config.toml
n_layer = 18
d_model = 160
n_head = 5
n_kv_head = 1
head_dim = 32
d_mlp = 448
vocab_size = 32000
activation = "swiglu"
norm = "rmsnorm"
norm_place = "pre"
norm_eps = 1e-05
positions = "rope"
rope_base = 10000.0
rope_fraction = 1.0
qk_norm = false
attn_scale = 0.177
bias = "all"
tie_embeddings = false
parallel_block = false
extras = ["capped logits"]
init = "orth"
init_std_qkv = 0.0285
init_std_o = 0.00475
init_std_up = 0.0285
init_std_down = 0.00284
optimizer = "muon_variant"
lr = 0.00728
lr_mult_o = 3.0
beta1 = 0.95
lr_head = 0.0156
grad_clip = 1.0
warmup_steps = 200
schedule = "wsd"
decay_fraction = 0.716
decay_shape = "linear"
final_lr_fraction = 0.0
batch_tokens = 65536
seq_len = 256
doc_mask = true
train_tokens = 333200000
steps = 5085
dataset = "wikipedia_en"
MLP neurons of a small language model. Each row is named by its layer, matrix (gate and up: input weights) and neuron, and shows model dimensions 0-159. Each number is 128 + 32 x the weight over its row's rms, rounded and kept within 0 to 255. Numbers have three digits each. A neuron's up and down rows have the sign that makes its largest values positive.
After each neuron's rows, "fires after" lists the tokens most often just before its 100 highest values on Wikipedia text that the model never trained on.

L9.gate371:102159139100147090139038153140135156140120147095136045137093109126176138104158167142148111147099157078127101080112152143133140086134112167190091208131166148192122149142181071081151117127128175150151110078131092096111104089123132158122121141149157102106106094134140123190103150072114133093067121131098147091141087114113094097184172143146095217125134115101157083125149174119093118132176165095138088103167163085145084119110072109176104092165115133168118111111092119124093164167170088
L9.up371:119131123107138114113105120133135147116130182107118104177086142139141171191117080145144100185175140153178129187134159143129068134080128153182101134127154086063165108199137136069101092098161172088140103123128131132143170100128078142161134143144152095104175146145122099106136126145157129134087143122161139058054129144116116089069166099115095147126121109129018136097181132096075061144106122138150143130171159143122142185187084116092103134156107147127073178088132170134158107150176164
fires after: "\n", "Species"

L3.gate235:188066054098120087165130160155182125095143161131124165172100127130125081113137139131065165111146180098126072085096159137075106158101128192133142107127123132115141165180085073179145154167149099142120194111164073141151105135108177156134106101141151140166119157187192154155155078115147109137121070113146117120080124155112111153123167165153107135136087150123162144130050160140110108177125168133084113154128146162183168130114112159207131166129098129098159165050164118124132152148143135
L3.up235:102087074116130111141147165137144107129106165136036146179155091139169153132124119111114125168091177083131121087146139150095126180144079069163138132087131089133130072094113090103115133135086138140155124112100113116113198130135165136117161149133203055145175115155125118155124112153094039124114119111170109190139137169071128121075153135191127169118094104135087066186135134131130096098159130125127121146139150099195161186144144191123179103148144155184114128092126200096133091101104126
fires after: " (", "-", " a", " \"", " ", " |"

L12.gate353:115133087101129134125118106133137110106156214150108174149101132101128092164153075145119088100088126204096102209149113209182118168169143163126087127117114098117156136159139162098086165094123135137076136065119118079154177118088177130114108149098084140106076084074051152131141101111095152152147136128117129115142119157134120096107195163159120130122128093085070106114111150132078153139136180121176124110090172152155134078189122103159116186086084109136075146127101124123062108120107094
L12.up353:170168143216104121081192115109145123070077117089085144147093129160073162102150134116141092127120076143106140132133136133140094142135130136155131173075049141135114133111144085160149072054130100174093127116138124149116100136125183135164076090107103134123116138072091153110131111166111116119117162137131024090134136069159182129116180169141147160147080138180111123162173125167087098136154092139111137053133146118077093111205129145141105134091130100117123127128122115125153213151105107
fires after: " as", " was", " |", " is", " been", " /"

L9.gate242:111081105088089149148080107142089203108114166162149155089152089152184086080116134141090138126097088127155145133108189118131152126115120142156123127163092127053119137118098120165157132141096136114055129075147101197174184100130131155124104177101145156167142119116113076183158083109151144155161159115146134123134110073089102098100126074118115079099163106078078131172158126120169056094111113137170151067086162172102150098164156130153106165136124215090114098132131163124105141104081161
L9.up242:156207139185113130146187070097130134196104083166146192169093119147123071094120148170118089144118111099125093135144165119166075117091051131150125173165128196138097102052138106043120174107129134084116145115102132114169135180163123153157125095150121119161093186120139163123124168151111160141177168121118121127124115135092148176077135113217138087138147118080113124162200128153147137118117156164163096101144165141171127111140151142124126155094142126159146144092129103110068115091101167
fires after: " 0", " 0;", " 1", " 2", " |", " 4"

L8.gate284:122148116125121119180112147118190095101143138133114122102161065125136157083182144090077148153135195152133137131124135095158143088109144120149152107183170156036132159124141086166195133121110151132107127127124124139108107107137146105160148099190086173121101115088181075126110083118109129153046161147115073097139124156132115105145117105184122211114108087112094123102191123113086088109188166124124126107056168062139119055168086108103135134161135177156106104129050123121139112121156153
L8.up284:148174100142116108107112109128121118092079058078097143177124087144158102202171132104120131083153167156134176120181088089110119150162173116114171158125154128127108087080145084140135135149096191076128146096139079157077107189144167121174156173121077110191131162032147155126158121117142158126085106134104100095141122163110122085127083098121086125122113136130117095123151162107132142101121191158066159124122147124074152053125098160091176140161077120161156103114119166078107132168133173
fires after: "\n", "==", " ==", "==="

L8.gate388:122206106094135134117103140166128173164063130103123106132109099110166179184165160189088182091158118140135126182186104180102138122111114116151091070132141097130144142094126120121117177121154186153169125101126147124126135162109146149122138148165097139178133094152141188198202179145109074108092120125146090073138189121096112152127144119094219145126140093072104123132126102093109199131177129137162109111077179081190117132156086110144147161120155125129129127119142136165160074134105084
L8.up388:170152171132146161157110113109130149149049107195074124072116176110159082111166238165133133151150138109131161087128156139138185143090139133100123081093107119112161208128121138119166122158162098166111118182102161138157041109150088106145120096095108118153130048144159089118146120070097150086104116135172146107123069149098118045163138150110112169160140123104137124093158121109130116193138124142140119121107133138097171124177138103136170179176149084168127167118106111098115083139145110
fires after: "\n"

L2.gate123:145112143150132159153164083156153112178095087114070186150124115105115136160135195092068145206105120132131115129149107143078111147141186139098134108131146114115142158113163100084134116086108098165159067160158106144171155066156082226164124136138140118132113122119070136062164146092136126086092097157120127055112139145156153127093160099150088171131162132176137141140159097140211148055094107128135173145168156150131153134127133117092185122150144142092171163170145137086095117081182109
L2.up123:164128098124111138151070086212107149136153078082145099125188087066113160142177132152131089204156139148146119113135121207137159112106123151107131097164133141100152142159161102096132099166136161158089154085128124141162131146103157158125202127181168138100182099163080106106121090209135139183104113183137147087140180089095164124127060123129142074092160113141099116115144102086152157076167099109086129104134109141155057111125142146150129218096140136126115133134158127084131115085112125
fires after: " the", " The", " a"

L13.gate256:145169158106119105129141160174164149147137097122215099051109173128148146086178162137096140131094136174066112125111079136179111138084092154111187110143121086130103123061119087160114145120124143131098086146138107129140116176084127146127105129113078109184115105110173144120049160092152131101122078132123133095165137076058142133188124174107122121187141151084147140150107114134133095127115141149108087131109103116154095163155119126170121147177118195147132055052110145034119127164099105
L13.up256:117144124131115097132063101127115073157143204125156116152098129096084139149103139114095159098158135104131095128131124109112058109077106117172118085149096055128085076127087133117117140169091129122086123121106097134151115164160122112127132115118152119153118091090164166142060136088142136184198130077172037031149070172133123134142108100134163168082124112140144173058127139131135158099198204144112104107163161119097107086143135102117187139147145107132188111129164090106118102152099133
fires after: "\n", "The", " the", " The", ".", " in"

L7.gate420:117093095131174140108104195129048159075121129126145125139061122091155094141091117125170133126128126087110173146126125148103118192181178133168088142127130115171132071131140133072147057155112152079136143114142113169189136144182128151124129139154088148159169058117160082113051210123173144131146160143138146124103122103138109144097152167092084164108090127123131162154141164160116169112158154106132120075149107163092161096108142108118094154122114153086153204136134099030125161111117173
L7.up420:139200125139074091147165163154095128137150103117169102133112139156159163154158109145111167084166130129091156164135164112095096158145138192153094140081147159133133120085132122086132113111168148124112064154054039120114115129139128179123076136126103163119056067115112164090058151074093115122112140141129166148210108157126121157189149186119107131163089122103116120150154086141119142136065065117141102052150119120164127095104095141086131137083143173122102104145138119128197150084114168
fires after: " 1", " 2", " 3", " 4", " 5", " 7"

L2.gate314:165131127125094101113172115072058036115099123156146093122125167133090095136058113130111105090151199172111138148144130162113097097106095135175108124126149150157161130074152165128128109100169090140097092157180130103125123188113126139171103110145072140147136094160095087095106170114095146138114162083168131134170137107105111048128132114108102182169145125134108115101138096135118106138138121050099148075138151079091150023120134141159112136083145107147158060126059150123117109079184136
L2.up314:127108137112076113085114118100112085105144103064084097112123103144133175114100164106139190138109156151137162130180117205096071075091096109139133080159161129129121107111192132143173088083177202181098080124176139083148088139131099108109176139079111136110164103150099103128157171159165134125125133147125136153173098079053093138128146130123065114154164068092114105156101138094115092124165143045109146149138087088142132157146122188170093132102127169112123099154119129095158117111174067
fires after: " in", " the", " was", " World", " were", " his"

L15.gate261:152053149140110121132117073132095168095178130126131074144131134080168150111132164104132114131107131110125080110121147110096141074119143150156117108098120103092106113126218149161184107147132131102092156147161153131128185109092136190129152131113141106216133132130075144204120149047121173187101128123145114165126139171142138170118094110119134135205086142139158069147075159117083099061109127148117113094124067161133164170117122129121175108126059123149077153136110168058165158143174142
L15.up261:076113124151107156184170117126116158133116168103074187165120085134155123077166101146182146119144161083091133134135187093111132087103134188166151174089130103154150158136127129184097136052113106108098108103112077134182163149111102180122146168081169095166171184163160103070147067139107173077152112131131160103079123167103174111068136142045150154124125087158112118152119123130147163106120186128088100121136080100119100101095107114106078129099091162187128135142122095159145138153092156
fires after: " |"

L12.gate181:110151122169128105139135093123189099119157165066139160113074113121090078144087121119103169155117130129098124129108150174130121138078104120111086107120149140125136140135129112159090120118104139116095176131116095135081185125054083124109130155066057121101104114082134177078028140156091160156145125133128152050091125156124172094092215116072131108118146136127116141144119149123058090145118108149090070209114157068155147117100124150140146082167152129126136143118136082064191146114123083
L12.up181:166112117160134101069159146126068153117124083122108107213075135065141131125108095228124136083092143111132092113151145130129121168114107090174117141109112151127154116111128152098106080076089131161102154177156160080129108162170125089085177134091124199134126137178127151126092064089128144102129135121063157104114182117140020136138146142119168137110186148141121120166091110143130127093088171154083108144162072152083163148151123142137158087113082088135133159082116147102136123069116144
fires after: " |", " San", ",", " and", ";", " as"

L3.gate117:101096143152140131143099137115137167089115145075151181200153123094167132146126158171105087066050126126110102145104098142157141083125099126172136137142141171130113124117160118106130145128144076127122159130129107113161162140104075100126115096102161074209088107150178137153180156137101096118150123147108126126121113049114089137133159184107070127126101124153124165104148074146101191151162169149060108141119071130196171063133140156172168124169164121101151139153175158164081178092051133
L3.up117:095102170136120096104133148107146145166216116160110174166153095096180118125102144148140159141140151111160078149081107126177083122114141144141131083157161107223074109113098126094112088141134118114197197116105138126099123109103123172115126133145149103118127088162122113120123126123097118101164081117113108132130145132123105164120107099106108140151159111159166148222160043091123119130108114146137124114111069016126156150076161163157162072084155085125188137120121114092117179162197101
fires after: ",", " (", " /", " |", " −"

L2.gate344:123204126143158027135084149156117070081078155105119165117075059123120092125123153109091059109136108084065132138123117125187124144138106165098094149125112146187104132080167135122087146118086109119082170114122120154127120135141164098120111133205113111125164166149079098158195176145119145140119136133100131152182135125114084130083142151134098137147158109126123137117103124113175091146210138119134075150098184086134197144149157120183097126187084092154160104098136124123152113121138055
L2.up344:157083065099124108131100148123120135165097142120103153111102080118190155187138136116128095185159130156099051120145171112115137123049137099135142113139131111150132127134178136035167173142064112021122145161109105130177164134109177105172116142149135124149114125167121127132160117157088160143174137100116141092150142115129114107190132131191125142143182132159090169119107127150151114101069150142120123120094184146133146147145131172109156194157118117177177074164135223138156164147148088
fires after: " the", " The", "-", "ce"

L15.gate57:133162099144130120090112106125189106135150154166133171166124110157119156109140096127115081099094091129115134136141072111126098105172239162150087060109118139126118097120120134140143128114121132122115168148159092097123200110095084236053170138111143130151144133135106157154151130156143161092164119115159090142108130149140211125168098084102120050119135107135115085107078126144131109122147054125192185109124147129085149157110079107133202071103076170168130164129128116125140113140101166
L15.up57:104099112129158140092126126068196138193145137086134112180160110154114084122137141121149153106086140095135177114167124090162125112117196124142080140176110127103116160185141149113116100110098149106122151135151081123205195159136151157055140133114168130193113152099125152108154157165101159104157083178107097176127180179170223112171164084170141073167162098129126102127126147187165139138124171140144133105106097171098124072104091079112149115148119126158115117093179110156152135142181151
fires after: " |", ":", "---|---|---|---|"

L13.gate287:151114133127108116177097175116074104120089151126148127091106077127112082129152154104131130085109124141125093169147128175102193102096084138093157133100127078081069134129150124083167108094179128174183166137108099148141083106116083096164093108114107125142142153109095129140063079113159044173098149165203157112111162110141105183106110125134204122111106099106146115132126096104155139169125096130175129166113107058097181132133090148203106128135185122081164130182081095098170108166138099
L13.up287:148149145155045091080133201151143110136105143107161126102071153112100133178174129112069151128092097140144156150119153141152122096089137127065119141161120068134227089169131133180166109081131171208132113067130109084128099144125123089146009136117106132140147145126093121128095133114132073103079124088164131122115111084148124090110145172089110143164144112133073105155109127151099144164102145092142114174134126188102070109131153139093115058127117127138152146146135151178080144112099105
fires after: " is", ",", " as", "\n", " was", " the"

L15.gate41:128068125135148126077190147129197083118063126127186102128128112144099152159115163171110125115093145145099111134131104102074178111096082160147128123172136077179099143117094139170111101102131079140159135084145126093190093122101076195193183095138104102092094137121119130165125113129139121103139061102141144069097100160184198163167095101129159133122143120136138088148135146106140131118151105121180187171077119180152145088121120115107109150125095095190115091091110120097161134173210161
L15.up41:106102118129180151087126086113128178080091146194139087137173149094153148079136113100160159141136117165124109133167092153098233132142109117107117098106112152125064177180120147139108127112074137173163131123171151146157095142102085211113106120131126090113157157189119128074141142118133181112121104114112134090079178151136139160124072134196104180127163123102165137092089124185077123061120148147174111174133150138115143123047147129121108132113153149140092109153155059104191175127112130
fires after: " |", " -", "|", "-"

L15.gate193:104163113113201107050097117093176139150167101159118081127149137112154146113146139160089028124143102156176103080195102133151130105087099130174150140097106117127116137159184158142145148116131153127065144145129122146129096156120095132113120130118109115124081123194087187148161114034187164112110128118164189115132149108066120218149160121149106104196125102153091115131131102143106140114135093102122172139140143097162160119139089068143085168080158160132134107100145090184140179118147119
L15.up193:184119080136117100143143127101171124106144171065074146129118115160133086117103142136135153151064107155158131126096100107117055112085115140125099145187164183137157124058185056163101136162150178133123104058128086102123147117113128129166102102109114132129127107082133129139160123115126100197122140080124100114134129073188076081160129130087167126122134097131158142150170069116142106201145107140135147109119150127161131129087181118192113146156141140147088086179034188070157152153110102
fires after: " |", "E", " 1", "hromosome", "|---|---|", " /"

L15.gate131:140118132130100112101127143065157051104130151189168064147110110124129165097129101028111179120147178107101095136085113144099110164063113083136119069154172132187185122140123099134070144118107119100181150072129030135134138103129183181088127120135137138104152160094119151130149161094124109116140118104117110125137108161139164110153149177111080120162051131147154203113078148045125102116160172128174144134088130136150200112116136105132085130146117115127160125155137112116098132161140149
L15.up131:174114108139106106149098175137085172178113113114192091091162148134153095086104108077099127147141118148127094140131131151072085168150105125143119163156084183140126143139126080187101087092062129158138103068100141113103142102104130105134170182134156143067150116159144134092167113115088165100166113129117144096142108179188141074148074113096104171103157124145142163083111154137137142106157181131128156096106097160113152078101068127111126135172096187161132113138192150107088081157221192
fires after: " |", ".", ",", ":", "|"

L7.gate287:193151106159175094179155123082128080089137138120114160189199132132144149148126147168097134152142136068110130157107109108151161098093149150098155124101080108187115130098113101157130165180092107105069168105106100153161150138051164117098119129125119125202096137120111189162117126145107095087089170089149152166061166081149118195099092189156099120149083088121087089079094126125131149144106133097151115163093086157153125111158163120114170094071174134079158133132164151162113174149112105
L7.up287:116143096143177194140090112113128141158151085131103124154098125097098127108122135153083060081158105120165133116136127166148072124136126111110150141048119107188117154089095125066123092091111139132118056092146073175094198068158189112102183156103126136160178142094098126147160143146162132149054127155134082133111158094139132125129107202120167136103128078090163117155110095168101113155127095137115076187067187126128136080109148114134200189164114138143108133160105110179114107109120119
fires after: "\n", "E", "-", "W", "|---|---|"

L11.gate54:140157128124126093126091094087119173143123178129131058094125114118139122075165108106106087145103172126120152129104116127131109127073151101092131127152109086143089078167136119166129072064134169061138094095092058117171091136137149087198073111159091156161164086155059155073126118182131087141116192154166056089121154095142109172120136094133147102142097153129149085087146134156105106072141082105131142118109169127123156120159113119175096197099120129042133101128107115133098166080109130
L11.up54:097163069147124137105101146178160113130148175141108094067059133133136100139143093071113149080168120127061155158100165096114076112082063101094099121160143126066092103152187176100070180096091164136098120097152146148168158167077201098154111153188102151142189079087130148123062164178157154108156115137116106140145156138151137133158126133116156081152103148122160128129147125119104086108142131143136176109171108112109143144167176135130114160143093117137116159224154102144141106080095150
fires after: " is", " was", " been", " the", " as", " became"

L13.gate88:148134142107162138120118111201159127159067102198121106182169141071162143086132145120123102128116127138112135116149107198112115125119147130125109087120105105183105099156159145185153127091164110115110124122168118133137181096122094166096151121127157111181124153115124081234104129107134092153116125143131112140180117151179158137140100088188148169133129134189179094144142111075153043095145136138103206134109108143108202138133141129147097098176158189170069070087149075098166114109124117
L13.up88:156130150148113137175078143157119168131059127166177140118090142166085085088086139098074152117131093014140177149139141091151137102091087156219109128143115188161109081101139104179109139113149176103166167155164117140198133103083066144140118147138153141144152113121100105130161142111095107147106052170164141135145119130108183125100114051115108152141122097136100073115144111103108145097116068162117089144174143124149112163162151118182080111157147116106073094101136114171105107108134129
fires after: " |", "\n"

L2.gate38:099123125136102133137122116144149114123099147164054131097124086089100109118112197157106116119163165117143181100079114098173150135126104120145082067136149173183112154163087143111123108109140119118085110130134057142104116146098160116159154069072077119100164129130065173146107147175098155138122108152147148092122104160105097101151136133102163164140064132118215131091104162100075201164196085107109133069141137090127170115177180202137087154136123106159156144132143188102133201132110113
L2.up38:157132089153130132151126140107135150139107121110109170105087067072205100122083155145097141144071105156080172137066095149185142139102132093121101137114169121153077077119145079098124127113148100124156138143139148135122125171138143116153194135079055201154126135157152158149107199123163086144122096052126091164062093159126146154179128106093169138136094124092144101191122112137077143185130111124101140141123108105182192133139123112128122143098081046134141184181093106110129173135159141
fires after: " (", "\n", ",", " |"

L6.gate354:147081117079117069099140143115101081123147102145169099169130138113147060188096102209103130093090118116109049123118129095119188090110115163151076096122135143112157110105097079113168191171168165145083126073111064154125142088145106099141084102149089090115121144109121154164114171081170173091092130126122171120112154138133136145121076134081137121122114195124120116178155105049126143153124153148171121076156165105100210135088132116123104112132139166097090147157148126083131109140154062
L6.up354:143166088133104118101166149139115150089119121105097157196154168084144084093121152141122187114108099169152120148083107161149160101141090072154094135120111075142169157112149059099112135107082157149103125088156190134200145121134106114093137104120120148155095138111133157167147103125109118083146077078142118094101152147181185120159108100084117081050208081112144117115159071149086136078161135094107142142153104086106134105063185139140114133155090191067099163175120094106112095156115152
fires after: " |", "-", "|", " of", "\n"

L12.gate28:146197108193107174156141118156079173097122173126117186160176126170134165195170143123059132119104114125167179141145076188178085120082115092139157116168170078150151148121098096131131068133134179144155206089119133120107172099137181129122104093125115141160147078142054149132133154152124076140140125156132103086138151121096109144162138172102164108125174127124139117115081107065133164068127210117098165119082106110132130137131095090137149131143159093077070151145112158123092125158139115
L12.up28:139147160125136109154151081143121157128114119122094144162127122154149137188110123132147119171125123122129159164132078146180117152049097095096167127164135055171159160113111157152127092169094165178160066196120068119126157082104116123186155138138076183088159069162166178162134134192131108150120200161128148194146110131093101086117119090134147116095143177137097127131145084126112110128133180114165172133113136090097156178111108130164167111134222123165087129108116079118074184119113144
fires after: ",", ".", " is", "\n", "),", " as"

L12.gate186:118119094187049094077169110054110098137082132147154117171102133069183107180096094150097118096068115175178129170147133116140143147144107126167096114126130200109145087097141168131131149086120136143106128155150121093069138168125127115128161167117092130051140155130139179121061156136091114126154148094088157113084126097136087142086145122128091112166161097080143119148126119116100088113152141153132161174139113093122087192164176119111141063158100079182181097127098151127154134095189182
L12.up186:161154119148045104068199160103119099133130073175143113137113114126126122181101146090110118149196140156115137165109181165141093150129125114133101154121152118128175188110109126114104104079123080145166200120139127086097130130094127117157103110132115132127140098166161140144080126054121133158121115144109152108137106208177046108096147158094170118109145131154071154079088215108099173185076134148138124168131133092115167123136127164203126092172130157165123094120153097122102147172179109
fires after: " |", ";", ",", " Exit"

L6.gate278:215145075126096143185198145093123077089124151168155090112094170156152117127138182125089088120123157146108133127070138142135096112122100145099167149139120143115135120142106106156133135129172158155159117169107158151147175133169102129175101083119161111119146119133165149135115076130139130126105046099185098090128116199116128061165164130157077064157099164152130134131197171106121099110131143131153155152098133159175152216144123145133194186119109209125076116063104131144129144147120105
L6.up278:106166101097126135130127161151168126142047170116169149152086123115087137092082170134115139103151118117185131149142132140038073105180126114200142148054079098105147119155099131152130120166163176164147088123107121108108093165120120092153127097167162080149159133146113081124170121167167167117100113097147165132105104178144152128138130155103167132149150202122133119118102128156112047139167145159078121063129084121096090131154096145053062140134096132146087141116159178059112081112125092
fires after: " (", "\n", "-", " \"", ".", "=="

L2.gate75:116137081082095160125114135140113106137117069117126130035111170143149118161140147164130130066131139144063132098159142087152119143100122153124109133135137157139139071152113152184152142119146159110175059103088122098128108148092137160163113112115182149196143115128092204156162123103146133134110131146141211101131118197053131081112093126158108173110133062112072158154079160144100183130110106041117158070148152127113102124110135200139107175076123120152108136075165190120129119121135134
L2.up75:100131153090103113120145133108106090136135136079182109097062160109161136147102150117082107130173166174142163198112132141087055129129109137213143081152131132097167098126146137126119102074147140143184098067119185144119135116110122199161079156128136132125149113166066098052128141118137109126131118143109176098097108156130154129142120133096152149097185168098025142149120165095166135120113107100117144073171081107092126100114054154138164181142146166167127170139158182153141185111120124
fires after: " the", "==", " his", "\n"

L11.gate83:156118143139182128135122135058164095098116151081110102138141206159080076086091105185104158115087174206131115091135133139100148158071121115131148190156131165140112137146116137198123160157111126074094145141124109085091112113153154144163124086126122089121089184029131122051115120090119176098159097140087134118149150127188181162133132110183134102088092137067159103156108104143130098094102155160154165130148141144109095099058124169100139146132095131120121084101107077099096133139097148
L11.up83:108126114118111084147220131063113107118155090138133109100126066149179173131083158101091108139096142124142133159177104121128126110113066148090111097104092131116097081124122105125120187151134107144163084035102137133122140144128151108172077123155055087157162138050136079181129125134120135163103112155140183138113122132127113210161080153181146115117165159134088127079169099154129109127148106154136120128154138107110116127115188118131168195123125165191148139109173147105118080082050169
fires after: " 0", " 0;", " —", " 1;", " of", " 1"

L2.gate332:108152143124108164149127113097138102137126161168214177121065095134142093150181206145078103157194159097151111183119075137112167142133080143147149174106120148142171133117209110119093099116086095079156123187157102151106127119128176152161126110181099144128062132168118134118133135121124134150108132156127172081134176144126141071100118156141166168183077181115114162089127160154158099125115153094113105127111170127078115147153135115166122210140096102129139132210142180136099115071144167
L2.up332:095186144119172180148126132132152139127145173130096182147113033129127117153101179072078121124173136098082088172095088161108152150112149097115139193116118093127126088111129078086179113119113086110141184127144096170128235177162147140101146121183154157101160119111078168112105087118136136126099102087135147128212143180139133132116071133131083135137122133053157168097119090153141119136127125133163150115084138140118095192113162091157152165145112126159142152156076093144113124088164080
fires after: " the", "The", " and", " The"

L13.gate132:107105106122072101113133114162124100115102136096137114101149131099110105145148113162107080111142121119132143193128114149169137130039166137087149122107130154112059110119144101155180097095197111167120111119129133140085134184111118129156108168058147135153092124186057124203146204131120097108117176135164138106101168139141132168089126052096140175087148158162149111172154100139104139099190112108193105193132155076075117134165082119134135069093137131112205151108110166112140088159123107
L13.up132:152113160196082124119101146088132183143161157139104122148142063109115219139126160100130091163099143150119098120138159171113175057120125109098088108109122146125180119153156131134136122180132118110173067183091162104152065125139119157175160145165132105107148100071139062119105074134151105159043106128120087128211088140099121137169123154127132115152137090091126108118126197125145118121159098131171125149159083143100139135113084132165150122105172117111045083124107129097074169061144139
fires after: " was", " is", ",", "s", " were", " be"

L12.gate339:143092127107146150124152137075156124173127124178099157151141120085123124079111155133058115115128107124174143167154120155131147113092162139095114081138113140139123133193113042196136156115099126129148112154183101102148127155089105092145070108143066134171129116072092081186044154180175156097091124087160121075103167140091157110143125098107175135182122136180175127160058154141128112121174125119160203110161148120119148117138078105148154088138173105077185122117082102136101114124079102
L12.up339:113133099098120132140201120135120113103091170075080173177065114158104155167121113132097053172090105130138171082051146137066104156114111080164134059101152120145149097134153158110100152140148178082120139160217097143150114101124136080156061106125092125143126169092163152122133182136133106069181136111168124068096114150109082132143146126125126133167074132118187152145097160091081113144128107105147167101169113137178145113088122112149087072147137124107121134170125131140068102074148156
fires after: " a", " was", "-", " is", " been"

L12.gate230:135140066133091063135155102191143121131089175117139114096112094122058134171100110065092092168111122132106158153114157117166094106116099111067161140108115086065140159089134144100122127102146098174125149139160102140153134095087141108140100121209097109086161152126144127153142107147097152149123108157135179117079126082122007144092120110090105122116179102116163146134173101113170143120142101098068134181121176077123169127235136154169113125148108125153176111094117154116144100151172138
L12.up230:113122132080122122106139139177131130119106112185064179163097116106171169148098136083128103123111149192124145145172133047169160106095121114179119131150083087140151128085202123081152092117044095142139146146125107134170099118212120131156132140167076122114154134063144134209112134107127083144129144136092154112147156116176074104147123137113148116132060122180153179119135117144094136114150135164199088114171169136122138121088081166115142174171109111174169072153091112158102128140095090
fires after: ",", " the", " |", "'", ";", " ×"

L12.gate265:184132121170104153164173215141107143135156107121185108073173148172099132080121131153084140163117173147121053101166116143186105085092151180094159120214117133137163123134096080152103110115162128157121159099160120100094183147197105126120153134171177145129077060150153179117098166142163108124113141157105165147130104152197140168133063108121082129139137134159169160105141154110111165108149102154151171126119161092125139128136081156099087109193131127184089148086108136093137160131116096
L12.up265:126160114090082111145070108082112146120124127136151132136106170146080112099112086104095089065163101182105110076141121159110129127157108085182181161143072172145154117129092072135104097140151223120106109121162092090175138108143173103099147145145116152135094174158126107116141082154085028115090152106163118075168091092151117168150141172141132128123110130132215104094187137141116101079137129157080164146167096165168152080114127084114150137150074106090115122093165106099129141136139185
fires after: "\n", "=="

L2.gate285:122082121102183144109059140109070111146103116158161076111143101146087124189085198115144126123082198095139197160078091182161109172126116120142128131176175106146171141074121110133154120124139125053139123110091102104114113091101117152102109143095146203121132115115187105177129124157141158143158159061107131139078089108096097140119146158157131171140125068141091094101151172150149093181177108141145123159148168120192125156098105090174098161115135137127118143177092200150159099162139141
L2.up285:099056122172193091108109101115116129096139148242124103098150125121134167189064163122188124181107168124080173165081185128131142132116114104146141125163146088159123132091130138133108119076140115064128167088086104089120107111080093178093126109091107113072153146114164088125110118140159143126163144074153159124120117124075125118113120126175120156144126124137080094114164162130150056184154089141150123129152103125145107164164138081141165125120098154149091152149160210137151051146162157
fires after: "\n", " the"

L12.gate67:141160171084076127089077119109105113081113131114162089138124063051113161154111143081103122106143112162109057116122149102106104077111118069117095127117129066130098217110167163144120102094086158087197096112155146154150105148160147157106110141152124116169104149144141180165150174079159176143134164126126177185160162152156050150156166081093072075125136116075080152157123106124153100114118125081140184144123134119145137086092147163094102089122118076116145124121107104119149164151127176
L12.up67:165109062193108116152125105133101116120123148187125177102147108121120097100140140085121115160100134082161125147139171151115098216108172110139111127148090155182161109110109137112148126162120162192115109121133144113051182101157156137151106128166101170196119104156159155127176100141146146153058171104125115148140093136224183105146107114107111081142156115127094149086065132159104121164067096103102173116182100123127154111093124133206143118172147110147127125183148060131086163170104110
fires after: " |", "|", " ("

L6.gate432:095147174084124090108126130086175099069116115117137094141113092080130131105162109155134130162101170170126060177136164100083141105075162154177124043143123112170140137098111146131126138188209118125116171131116132141126132147117122137120155095151078129176068125139186186155177121094078124102068180089120090140095144150148070134129071147114081104120070135085113118132084094111133129089134170062159092115150175153167163123104152106144124117170131088136171175141140118061172115146163104
L6.up432:096103135137178155149075103117067100114177115139137135126151117133154126172123099100187161131099169123126104155163118163162094076154070062125121161126103135156158135128100176203076154087143133090120155115063110084140147055166106115150116175150073126119155067154136126137100117068072154119100178144145116175101101089164131170135110127110144125209113091116155160093124166131140161153125116095160096125130113166147206089144131087063097120103145105149099154044171091132145149100147125
fires after: "\n", " (", "-"

L12.gate391:146087091153115080133117147089104125092157139113180111121129056122167108154110170019149135100086104137122119117124111146158149090179113146203091130159088134108112187126166144110141122181151108113138163180159089118138126092107101150116090067098123154121149142065141135121126113163094119117129047115184081095126141159145130118166169169148151170106103164080124077068097133081119141099124099110154214046134174153088161095105136166133139147152107119121143141078086120157150132110075136
L12.up391:087129112097134136103125151064144100167114103117121120147075120106145147109113175136158140156130060100151068134079073183047131122116139125105077172080044172143112101101163121097102094078135115120126097160189152069108115103128142112131110131158146043164122170133168115131103135072158201127070117176169109143113162153135136096155169111148119147170161143128180153183147146206144117118173144122082122156166167141115118140081140125130145121129184107171136175156129093124168137068127112
fires after: " the", " a", "-", " |"